Weights of a small GPT-style language model, trained from scratch on English Wikipedia.
Architecture: LayerNorm before each block, learned positions, biases, tied embeddings, normalized queries and keys.
MLP neurons of a small language model. Each row is named by its layer, matrix (down: output weights) and neuron, and shows model dimensions 128-255. Each number is 128 + 32 x the weight over its row's rms, rounded and kept within 0 to 255. Numbers have three digits each.
After each neuron's rows, "raises" lists the tokens whose logits its output raises most directly, leaving later layers aside.

L6.down928:088101136133104127108138122072074097116168120118100181097111131193134162146146121121104107133085193110068123125159120162114132123163082154132126120174107155157172107098091105085077115106106182123205124177131168125109092051133121082075079112134161123167158078109081155181078151132118155148208077100091171123120110109146131073106088109107154116069132123149101127092113133081094145095170
raises: "anian ", "German ", "ean ", "English ", "Italian "

L6.down1695:105076158186065084044078170165107165103088139140079103130112087144148143127103085115152131136145181126085126123107145120114149122121079130136133127136106175034114106082167132080126164093155120000171119138033173106114106159159098150078149116107120096130129128131087119157148132104176166056136092175131076121167133184139095164139104142048146081096161159092096198071141081161122097096134
raises: "\n", "\n\n", "\n  ", "name ", "} "

L6.down1913:147146118101173152137110220153164136093143105087134140134096195134090091108118112135091076088125085146137118096149155141147176161111113128158098117108096119105130091141129212152102099052109113125168116190141170097090129148127129175129084123105135059140152167131114163081135161187149151126094174105082130143150096150145146120136166098137133067146109115154094073116153073128054144103111
raises: "Award ", "Award", "medal ", "Awards", "Awards "

L6.down97:138144133128094162139146152132086151176151094057112134121150149149095085069141193110106166099113116182126177114119094086107171156147109115107104124068087093125140087150047140160181151127066146111116111151097131153140145148091177128112162104066138133106123081160100099133091066137131147088202111121104148171170134146093142166200088101164139102140096120123138131083110079172101113174123
raises: "are ", "were ", "are", "would ", "have "

L6.down1904:079169114209149127124160128116140117139097093137134084134235061111124168210132086093178133068089085113131147128150134127085132110109101133090011146123101133162173142183137145112102137121095104108093156165113086109103111159123056144192106124129135140140123160122096130103107080077090131151107100123140134145141155109155161178056099122137177168152132133158137149013123133108189099087098
raises: "st ", "st", "sts ", "iz", "ising "

L6.down2006:112121084086152110099148118119162121111082114155116097078159062061085135110097093102112150105103166193112133125099148161168068115137170107129093154114080118150094127124160114049072120063099140144139115139120141159112082118103152102128149076145074114183084148138158089124143105055109052139104103127114148071102174124109147128072138137125110101113094085074127151118157128141132130114118
raises: "a ", "their ", "an ", "no ", "some "

L6.down1371:162141118144192169167086089181137147167090072104098182119177135131055152100142160203062135119120212161097166149132072106138151128115128114123096123066178072156117129111136195163103173150073123102135187087111138176157088149138108074137093128106099084123131150106130133106058116115163201102138147069130084118122127128151101151223161083178089113140134177092118166152129150133112188125134
raises: "first ", "only ", "one ", "most ", "only"

L6.down1741:093098114109143143129117149096148128119091087111153123136042120113133104181057144078134162145120180120100116123141138101139092137141126087196123180117167178135041139107161159123124053102058075184100122108104164144142145165155126153189096194110129063085076139079082083078096145169133146148151121101190117199138132163120130137132118140148090109128108118113128117089116078109112096158096
raises: "196", "201", "199", "978", "200"

L6.down643:105080193108157156139140127067186128185154070123109098176110099117118125211089115131090111096080109073152188119139152117179105108115138097125126169084142111123085116056165115112118139095160101112163164068128142130052129108123151101131091093116144103180052132105067103096150162078159101094162074176108105111167110164080106163096097086112106121109119137172078104150121094102116113180125
raises: "202", "201", "198", "197", "199"

L6.down257:156095146132150140127100108153140112149086110135133158094113145124114142176139091099196162136057111157111118104106165151092088080128163151145133158141152141087135130191082066168157167039133147068172115096121136191039126160135102102097102102101188088149154122166143112128106145166106114149149167176156121174082127098079117131088104115119124117147164179117129061093052130135138158102117
raises: "with ", "off ", "into ", "off", "together"

L6.down1578:120118127139092141131137117153145174115125139139120134161109124102160136154116172128123106162091139132095132053185122057082156073129170150100222123116114097115133129122173114136142143101109120194139185104183063104169144141135130196066104153093132147108171127139147118168109079173128100114060107127052110180175173092147135110110138083139119177107126124128121112117135122083062136124148
raises: "with ", "than ", "into ", "when ", "following "

L6.down1970:127156122172101089149119123133138089136126156126155126135143125060081161139141137135102146142060102141149066127111080148089103094090111087148114145090144161125159036117107152056105193117083109156122111156129150150124122130103145106109121157121086068193080172155154110129057173110179098098123160080075147154092157108134114147145000057086093132116122065099113166079145119122086154173148
raises: "focus ", "reach ", "meet ", "take ", "appear "

L6.down1525:170138181130174193211186067188180138175142144125176135126145120138157153130131182134124135139136133204107147129146091154135152152176088163155112153150155097131147135136158167159181212117179147160144149148148183139128184189083183121136187101159142150127147183160128150113136159164147174115165117150125149172107118161152158200160114170154172116146130170148120137087175157141123129204142
raises: "would ", "could ", "came ", "was ", "were "

L6.down785:101148069115119130131136148129105120121101084140130043166126120127120134118125109138043125105160146184130117142115100121020124154159131082099141110134112150077099069103084134211157101163130206070170160168156176159123105163162112101117116134104093168130142121131193127135131147152156145152096129124146117098064184106106069135146139109157087111094103210123131103181125146148125134113145
raises: "largest ", "reas", "only ", "first ", "most "